From a checkpoint of a small transformer trained on Wikipedia: 2 heads of 64 (1 for keys and values), rotary positions.
MLP neurons of a small language model. Each row is named by its layer, matrix (down: output weights) and neuron, and shows model dimensions 64-127. Each number is 200 + 20 x the weight over its row's rms, rounded and kept within 0 to 999. A neuron's up and down rows have the sign that makes its largest values positive.
Before each neuron's rows, "fires before" lists the tokens most often just after its 100 highest values on Wikipedia text that the model never trained on. A number after a token or word is its count.

fires before: "ated" 20, "ation" 16, "ations" 12, "ate" 8, "ative" 5, "ating" 4
L7.down403,191,207,181,205,199,172,176,223,210,214,196,205,192,217,213,217,224,235,179,167,216,191,173,187,195,227,208,192,179,180,198,164,182,179,204,213,253,198,236,195,242,177,173,177,206,212,203,242,189,208,196,198,180,196,193,181,186,197,226,165,237,181,204,181

fires before: "," 62, " the" 10
L9.down342,230,181,218,163,185,175,213,216,207,183,232,219,217,221,204,172,186,149,207,189,199,190,175,221,172,195,201,218,197,237,167,189,209,210,199,202,235,207,165,196,222,202,183,219,200,201,195,159,231,207,195,204,225,176,196,238,213,206,211,211,205,240,215,186

fires before: " |" 47, ":" 6, "." 5, " July" 4
L4.down25,186,229,178,179,183,155,224,189,209,230,220,183,207,233,214,215,183,179,212,210,208,189,208,190,194,182,191,218,193,205,191,210,178,203,226,199,194,196,168,171,196,193,222,219,210,236,194,212,184,186,205,191,215,199,164,158,194,192,188,179,212,198,243,186

fires before: "\n" 100
L4.down311,201,194,225,198,224,196,222,203,183,201,181,204,194,211,216,226,231,193,226,215,214,187,203,169,182,195,214,165,211,210,203,203,238,193,201,199,160,225,208,157,191,204,188,180,165,199,208,209,207,191,236,168,200,197,222,187,214,211,191,223,225,240,224,233

fires before: "|" 48, "\n" 9, "t" 4, "|---|---|---|---|---|---|" 4
L4.down394,234,178,195,227,215,190,235,189,202,228,217,182,209,222,195,212,183,228,163,196,187,190,204,238,227,225,184,242,172,204,215,172,189,202,187,192,177,190,221,185,222,191,196,199,153,242,185,220,189,173,198,218,204,173,191,194,228,203,228,181,224,215,156,223

fires before: "y" 20, "ies" 19, "ment" 10, "ion" 8, "ing" 6
L9.down2,200,209,205,209,201,208,232,212,204,195,188,207,188,205,172,210,173,233,172,214,232,204,240,179,200,207,199,190,226,189,221,236,172,184,171,215,192,197,155,212,216,184,183,187,184,210,205,195,211,163,185,218,237,205,202,204,203,252,187,217,223,267,184,134

fires before: "," 66, " |" 6
L9.down325,218,211,155,222,193,209,212,218,212,169,180,206,175,159,162,198,170,220,179,197,196,209,207,206,198,216,189,213,190,177,220,172,186,179,256,222,190,233,197,176,212,164,232,227,212,218,203,207,198,204,166,160,189,215,228,187,211,208,161,180,217,191,221,223

fires before: "." 27, "," 17, "3" 5, "8" 4, "4" 4, "%" 4
L9.down355,226,195,179,132,234,179,195,214,204,200,212,211,227,198,219,183,220,208,219,163,208,201,203,208,188,218,172,237,218,199,200,197,191,206,206,220,217,156,190,223,199,185,177,213,238,205,175,187,237,210,202,254,197,207,204,206,216,234,205,206,177,214,234,151

fires before: ":" 49, " |" 23, "\n" 5, "==" 4
L7.down438,195,235,199,203,205,214,213,191,148,199,181,165,209,234,206,235,147,214,188,174,211,223,184,205,201,192,196,195,210,181,190,191,222,192,211,194,187,219,200,189,184,186,213,200,174,225,206,191,192,223,191,200,181,205,192,253,207,194,196,210,216,209,234,192

fires before: " |" 36, ":" 8, " 0" 7, " (" 4
L9.down7,189,217,190,224,217,224,207,197,203,211,181,203,179,201,191,173,227,219,195,193,210,229,167,216,211,207,198,167,213,193,201,206,214,165,214,201,181,202,197,224,205,203,228,201,190,180,218,182,199,215,200,230,209,210,184,211,195,192,189,197,230,216,186,155

fires before: " the" 26, "," 19, " its" 6, " wh" 5, " his" 5
L7.down204,201,170,180,236,236,180,180,236,174,237,234,202,202,184,178,199,238,247,228,182,196,206,210,165,195,214,198,182,195,169,211,171,166,189,201,216,185,184,222,186,226,180,225,229,186,192,213,193,187,183,210,197,197,219,203,197,211,247,205,185,196,182,207,205

fires before: "er" 47, "ers" 14, "ion" 5, "y" 5
L9.down351,225,242,174,167,214,196,181,199,195,208,200,184,247,199,171,198,207,235,183,190,222,192,203,220,187,221,183,198,226,191,206,199,185,220,200,233,151,206,217,208,201,190,222,161,187,212,202,200,204,198,187,244,210,207,239,189,213,211,202,249,193,214,197,219

fires before: "\n" 19, "," 14, " (" 11, " |" 10, ";" 8
L9.down72,181,192,232,176,199,180,181,176,207,210,214,207,177,151,188,204,201,194,196,226,204,201,171,218,224,197,184,223,184,186,190,227,200,190,222,205,207,230,176,194,218,187,231,190,192,200,174,186,186,213,188,252,192,208,201,183,193,193,192,199,177,186,183,213

fires before: "\n" 94
L4.down426,198,183,206,193,209,201,215,212,162,200,186,180,221,154,186,212,174,211,210,186,210,235,196,166,228,213,247,176,180,210,141,190,182,221,239,201,205,204,165,190,212,172,211,203,194,177,206,188,202,198,211,194,219,191,194,191,182,193,191,203,253,209,179,198

fires before: ":" 33, " |" 24, "\n" 11
L5.down282,217,210,228,171,225,207,213,213,212,230,238,213,212,198,205,199,222,197,186,160,196,242,198,217,208,183,205,178,161,163,221,190,153,228,219,216,181,183,228,168,176,192,169,206,222,205,210,184,184,183,245,149,221,198,180,245,186,208,190,190,215,207,230,219

fires before: " |" 49, "ens" 4
L5.down370,227,216,215,217,202,180,205,209,170,216,223,213,188,196,214,208,190,198,216,257,233,204,197,198,205,191,211,243,222,193,195,207,237,221,200,180,195,190,197,207,203,160,210,175,163,214,211,168,237,175,182,213,178,248,204,163,190,200,207,192,246,164,179,247

fires before: "8" 16, "6" 14, "9" 13, "7" 12, "5" 12, "4" 8
L9.down219,240,180,225,212,217,183,204,179,210,205,193,219,241,190,220,213,194,227,189,175,187,190,188,198,174,177,187,214,222,192,182,190,197,206,232,177,197,182,210,167,210,183,223,235,205,193,201,245,221,178,181,197,204,186,209,207,197,216,197,212,214,218,204,187

fires before: " to" 24, " that" 12, " of" 10, "," 5, " for" 4
L7.down85,240,207,227,183,203,213,220,208,224,177,183,195,189,229,177,186,230,205,186,173,165,196,182,178,176,186,224,160,240,184,158,194,208,187,222,191,191,222,215,184,221,219,199,187,193,184,213,227,184,154,200,193,164,176,195,205,169,191,213,206,210,177,221,221

fires before: "." 23, " |" 17, ")" 12, "%" 4
L7.down406,236,203,182,192,202,197,234,200,174,221,184,192,180,159,170,210,203,237,213,217,159,213,150,219,225,201,204,217,209,189,243,151,209,205,198,217,226,181,162,223,183,221,172,187,219,207,186,232,181,187,211,228,200,182,167,183,201,222,193,188,188,185,191,197

fires before: "\n" 48, "-" 6, "ition" 5
L4.down48,209,212,190,222,202,156,192,157,208,201,203,219,246,201,179,206,206,199,202,213,217,193,209,222,184,211,215,165,215,185,170,205,239,227,212,185,223,188,214,194,220,196,191,209,184,168,180,169,160,183,169,178,229,176,190,172,199,179,185,194,229,201,197,180

fires before: " |" 60, " and" 6
L5.down166,209,204,218,216,178,161,181,211,206,200,192,200,226,144,239,225,236,199,197,218,188,200,229,210,228,220,184,186,197,185,196,226,214,215,165,177,213,173,212,203,191,206,184,229,189,169,208,198,192,191,237,189,195,176,179,193,170,216,198,189,170,196,177,227

fires before: "," 20, "." 19, " of" 8, " in" 8, " and" 4
L4.down75,196,184,215,198,170,193,200,207,200,231,216,193,215,194,201,187,190,239,168,216,235,216,190,187,220,204,205,244,210,223,186,169,196,180,188,170,224,204,200,222,211,149,218,179,223,198,223,217,176,192,213,200,176,211,206,178,184,202,197,192,210,210,224,222

fires before: " |" 45, "." 13
L4.down13,182,214,213,171,198,209,188,184,172,206,233,171,203,166,176,190,211,213,237,224,193,201,229,185,210,208,224,213,173,182,173,218,177,202,231,190,222,191,207,175,233,192,226,203,225,185,185,239,199,185,244,165,226,192,194,190,205,244,165,185,179,156,192,195

fires before: "1" 17, "0" 13, "2" 7, "3" 7, "year" 6
L2.down254,193,186,145,207,205,176,249,194,185,195,195,154,196,180,197,257,195,219,222,208,169,207,181,223,193,222,221,218,193,228,198,185,215,192,227,203,194,177,211,181,176,209,175,198,198,259,211,199,198,213,197,206,166,167,191,204,188,231,190,179,233,201,177,230

fires before: "," 74, " he" 7
L7.down305,206,185,205,167,196,188,220,199,178,211,201,183,201,193,192,185,165,183,205,201,176,184,175,202,230,163,203,165,191,249,199,188,222,220,180,164,195,185,219,181,221,215,180,195,175,200,215,225,199,177,177,223,220,189,200,204,230,227,155,217,216,222,201,182

fires before: "\n" 43, "born" 7, "-" 4, "L" 4
L4.down291,195,215,159,191,190,205,226,204,184,211,187,186,165,239,193,207,190,165,205,173,180,194,210,186,175,220,234,218,199,195,206,208,203,203,182,178,173,209,182,194,187,168,200,187,197,172,224,192,179,231,226,171,224,226,199,221,211,229,218,202,207,194,233,197

fires before: "\n" 52, "==" 18, "In" 5
L9.down293,217,238,220,205,209,197,211,220,207,203,170,194,217,160,178,198,208,217,224,184,186,227,263,206,195,195,204,195,195,195,164,211,138,209,182,147,186,212,189,202,219,172,193,201,185,205,194,226,183,224,211,197,229,201,180,174,233,169,196,212,198,223,195,238

fires before: "." 38, ")" 8, "\n" 6, " |" 6, "m" 5
L7.down251,193,199,244,198,191,168,211,178,184,246,203,198,189,170,184,184,206,192,177,179,204,197,210,238,184,229,217,257,200,203,179,192,203,178,216,197,206,205,221,156,165,223,193,195,236,189,229,177,163,195,232,223,190,182,208,189,181,227,192,204,191,235,188,200

fires before: "," 60, " |" 15, " the" 10
L4.down53,191,167,218,208,198,129,196,196,196,207,190,229,206,202,217,189,201,199,175,185,207,173,255,184,215,241,194,192,179,165,211,195,223,240,206,191,205,218,191,184,209,197,211,202,179,197,202,194,168,180,233,220,201,215,220,199,199,164,209,225,162,176,176,203

fires before: "000" 18, "7" 12, "9" 10, "5" 8, "4" 7, "3" 6
L9.down62,225,214,188,149,198,217,183,195,225,210,187,187,198,180,197,231,185,217,200,176,219,176,200,192,186,236,166,214,195,206,208,170,230,199,223,194,216,173,202,208,215,196,223,225,183,200,210,167,226,209,200,226,223,164,164,210,203,225,225,214,191,178,212,181

fires before: "\n" 48, " It" 5, " The" 5
L9.down3,219,196,212,178,204,202,255,218,236,209,215,191,159,184,160,201,208,199,177,222,230,164,192,170,228,210,150,201,218,182,201,192,157,194,176,174,193,214,178,223,206,216,209,206,208,213,206,201,203,182,216,171,221,226,176,177,209,192,207,183,186,222,238,186

fires before: "," 20, "." 14, " and" 9, " he" 7, " a" 6
L9.down435,206,185,211,201,225,192,183,204,224,245,201,219,184,222,227,167,184,166,180,231,199,236,186,202,188,197,239,165,210,180,193,206,185,222,210,162,185,196,240,251,213,174,213,228,164,199,212,191,197,184,186,196,181,191,201,194,189,149,184,209,198,225,185,196

fires before: " 1" 20, " 0" 17, " 2" 12, " T" 4
L4.down132,171,191,231,229,169,170,217,199,195,211,193,222,214,182,173,181,209,197,162,213,199,170,175,202,214,147,202,191,186,181,213,178,188,181,155,205,178,191,187,190,190,231,174,223,177,204,210,200,191,218,201,222,218,222,201,158,171,198,229,170,214,195,182,207

fires before: ":" 34, "°" 16, "(" 5, " |" 5, "4" 4
L7.down133,180,200,224,217,228,213,233,209,206,227,221,187,223,197,182,201,217,195,208,202,229,218,184,198,209,196,197,195,209,193,212,162,225,210,180,207,207,172,183,206,203,205,197,180,211,221,216,178,200,148,185,224,174,205,231,217,210,202,196,238,219,186,188,213

fires before: " |" 23, " (" 17, ")" 16, "%" 15, " m" 5
L2.down89,184,169,205,195,210,226,190,198,206,206,181,230,190,202,180,196,204,208,191,217,219,195,215,209,207,215,194,185,193,167,162,198,179,166,198,160,193,204,221,192,209,188,198,213,219,196,217,228,198,198,176,217,183,230,165,192,164,197,183,194,197,188,218,157

fires before: "\n" 50, "," 12, "-" 4
L4.down143,231,192,206,165,203,190,196,174,202,200,192,193,171,189,191,179,205,205,225,221,213,166,211,169,184,216,200,182,201,195,197,216,203,165,229,208,192,201,163,185,220,220,207,225,211,210,217,227,178,175,200,177,230,202,200,164,171,188,183,179,211,182,212,217

fires before: " in" 32, " on" 16, " by" 7, " at" 6, " of" 5, " with" 4
L9.down393,224,196,169,189,186,200,176,209,220,175,182,204,198,162,196,231,193,179,171,188,222,208,227,215,178,206,201,193,206,169,226,213,199,197,188,202,184,195,192,169,183,186,208,177,207,200,171,212,171,206,199,203,204,211,202,241,223,188,204,212,178,225,194,196

fires before: " a" 15, " the" 13, " to" 10, " that" 8, " no" 4
L5.down122,181,214,207,202,200,194,196,195,225,222,202,201,226,212,228,179,204,210,181,175,154,233,217,188,142,199,171,186,216,182,174,188,160,195,224,219,217,194,169,182,220,251,198,182,207,212,164,191,208,202,191,182,200,227,197,189,176,158,215,188,224,212,203,211

fires before: "\n" 90
L7.down31,191,187,198,302,210,161,191,189,188,185,188,206,169,217,202,181,186,199,218,216,193,176,222,194,195,227,195,225,178,180,224,195,206,203,188,198,194,214,181,211,196,230,147,183,163,213,200,149,187,207,203,132,204,181,195,219,215,194,208,185,160,204,217,193

fires before: "." 37, " |" 28, ":" 6
L4.down209,233,197,181,237,207,212,222,180,209,223,228,181,202,191,167,166,198,203,190,211,195,193,180,207,187,185,202,162,186,198,213,187,200,233,210,190,164,174,207,192,176,203,188,183,170,197,182,202,178,176,244,205,198,180,170,199,210,203,171,207,196,168,197,188

fires before: "==" 21, "===" 20, "=" 8, "The" 8, "In" 7, "S" 4
L2.down302,198,215,203,177,193,192,167,209,173,190,176,188,209,187,235,188,201,171,165,218,183,253,198,195,180,208,195,205,171,226,209,195,186,190,204,202,186,217,189,188,204,197,208,211,236,219,192,191,166,193,189,188,174,189,187,213,181,177,221,198,190,219,208,205

fires before: "," 34, " |" 14, ")" 10, "el" 6
L4.down428,153,200,196,206,167,186,188,172,199,238,194,213,210,222,209,202,197,215,189,193,213,209,219,196,209,205,242,236,218,159,180,211,205,209,210,212,191,204,190,197,200,221,142,200,218,205,237,172,220,170,219,200,184,220,173,216,190,209,201,231,186,258,175,167

fires before: "\n" 33, ":" 21, " |" 18, " for" 4
L9.down66,214,221,187,213,216,208,205,221,178,202,216,229,204,211,189,231,183,225,173,186,192,195,197,194,189,183,176,224,214,170,180,192,226,182,191,216,206,181,192,205,164,198,189,218,203,189,227,150,190,188,199,163,238,200,182,192,186,194,217,221,163,185,215,213

fires before: "==" 38, "===" 22, ":" 7, "-" 5, "====" 4
L5.down88,174,194,173,186,206,201,186,203,176,171,215,219,196,205,200,173,160,188,220,193,205,215,230,187,223,188,178,176,180,177,183,203,238,170,198,195,188,217,210,163,183,186,225,191,203,216,182,219,200,217,197,176,196,224,224,178,252,177,209,199,216,203,151,184

fires before: " to" 29, " as" 9, " in" 8, " by" 8, " for" 7, " from" 5
L9.down272,232,182,229,194,191,217,205,194,213,178,227,197,196,200,176,229,195,178,180,198,193,179,219,163,180,197,197,164,210,181,184,187,205,214,191,193,216,196,189,172,184,204,194,199,208,177,197,168,202,184,212,214,202,205,181,207,199,207,183,216,183,205,198,190

fires before: " of" 19, "-" 8, " 9" 7, " to" 7, " released" 6, "ially" 5
L9.down152,158,188,208,207,214,197,199,240,212,184,209,202,209,189,206,221,194,197,192,183,194,221,221,194,178,171,218,164,192,220,188,191,188,212,195,217,171,184,193,217,169,181,211,192,177,206,199,213,162,203,206,198,190,188,202,223,202,177,208,211,173,193,187,228

fires before: "\n" 98
L4.down21,252,185,177,191,199,219,229,206,209,189,204,184,199,231,199,180,210,160,195,155,206,182,198,185,197,217,213,212,186,240,162,173,200,194,197,192,219,239,181,169,215,160,213,237,188,225,192,212,202,209,162,216,211,170,191,184,207,208,206,207,216,183,220,180

fires before: "\n" 34, "," 17, "." 12, ":" 6
L7.down243,189,176,203,186,211,194,205,191,216,214,185,203,179,228,191,163,245,176,208,169,205,223,200,223,199,220,194,219,195,184,180,213,190,191,221,208,194,197,206,215,179,204,228,118,183,184,205,203,219,171,165,216,214,214,211,200,210,209,165,177,203,167,188,207

fires before: "," 39, "." 12, " the" 5
L9.down327,222,198,201,228,176,214,182,194,205,196,200,220,213,204,206,200,188,233,202,179,215,193,254,211,187,199,172,215,210,203,214,181,148,184,232,198,210,202,230,183,190,228,199,204,174,230,192,193,204,213,207,210,182,213,233,170,179,210,232,198,193,233,208,198

fires before: "\n" 26, " |" 20, " 1" 6, " 2" 4, " 0" 4, " " 4
L7.down249,198,183,234,157,214,193,204,210,174,210,178,211,166,182,206,189,214,227,218,201,168,224,199,180,185,221,202,219,227,186,214,187,196,210,232,218,179,194,210,175,176,196,193,199,201,190,240,207,214,231,181,225,198,193,242,165,212,164,184,218,210,197,202,251

fires before: "==" 26, "In" 10, "The" 7, "===" 6, "B" 4
L4.down110,190,202,188,219,207,200,180,220,191,246,231,207,193,194,209,247,202,201,174,175,176,238,207,218,209,219,193,214,177,213,193,225,216,215,215,225,210,187,180,188,153,166,192,207,199,177,173,174,221,248,213,196,203,243,201,150,195,198,213,173,192,220,191,174

fires before: " the" 43, " a" 9
L4.down446,204,169,185,171,207,173,175,202,193,177,204,161,228,217,197,192,230,221,189,198,223,182,182,198,154,161,198,211,197,165,169,203,183,198,223,193,216,187,180,173,200,200,186,210,180,168,199,197,175,181,205,239,220,196,208,199,154,204,169,211,222,207,183,193

fires before: "ed" 19, "al" 11, " of" 9, "ing" 8, "ation" 5, "s" 5
L9.down419,205,208,203,184,181,182,167,160,200,220,203,201,183,195,221,197,195,211,222,209,230,178,221,168,198,220,182,224,182,159,201,233,180,176,174,186,165,209,190,155,216,194,229,205,212,187,186,209,201,177,181,204,195,224,209,216,203,217,218,205,193,230,144,210

fires before: "==" 30, "The" 10, "===" 8, "In" 5, "F" 4, "=" 4
L2.down127,159,201,204,186,199,181,196,221,176,228,193,191,205,202,218,227,193,163,202,167,201,221,188,206,204,208,183,204,185,219,195,219,190,200,224,207,215,167,162,170,182,232,200,206,225,226,189,175,202,195,182,222,188,231,215,200,206,225,203,213,173,207,212,205

fires before: "9" 13, "7" 11, "0" 10, "3" 10, "8" 9
L9.down224,176,168,204,201,231,230,225,174,186,200,207,209,212,160,200,208,170,223,206,164,202,209,184,200,141,193,194,239,248,193,198,218,198,182,193,194,201,180,198,208,212,218,201,213,181,189,190,208,235,196,176,188,208,188,183,178,182,174,204,202,216,186,210,171

fires before: ":" 51, "\n" 12, "en" 4
L5.down149,220,196,226,232,211,225,196,181,206,228,165,214,195,232,196,242,134,198,232,216,193,177,204,184,187,182,182,251,217,219,208,198,237,211,220,222,184,206,206,171,179,239,184,228,208,213,219,187,210,199,214,197,208,202,184,230,205,205,211,213,213,180,184,200

fires before: " the" 19, " as" 18, " by" 8, " in" 7, " that" 5, " a" 4
L7.down63,219,190,212,217,189,188,182,230,191,174,188,204,191,203,201,189,212,221,244,230,179,200,179,187,194,175,184,179,208,188,201,205,208,193,200,192,194,195,207,193,232,163,210,195,189,270,248,182,185,192,214,199,196,165,185,213,220,238,187,224,201,214,232,206

fires before: "2" 17, "0" 17, "1" 14, "3" 7, "4" 5
L7.down322,214,225,227,175,240,230,221,221,209,196,190,194,200,203,182,212,196,219,198,166,198,190,200,199,185,208,201,214,220,201,221,208,225,211,196,191,218,187,197,205,200,218,186,212,208,243,245,195,174,178,171,219,195,203,156,209,170,226,194,217,209,188,217,181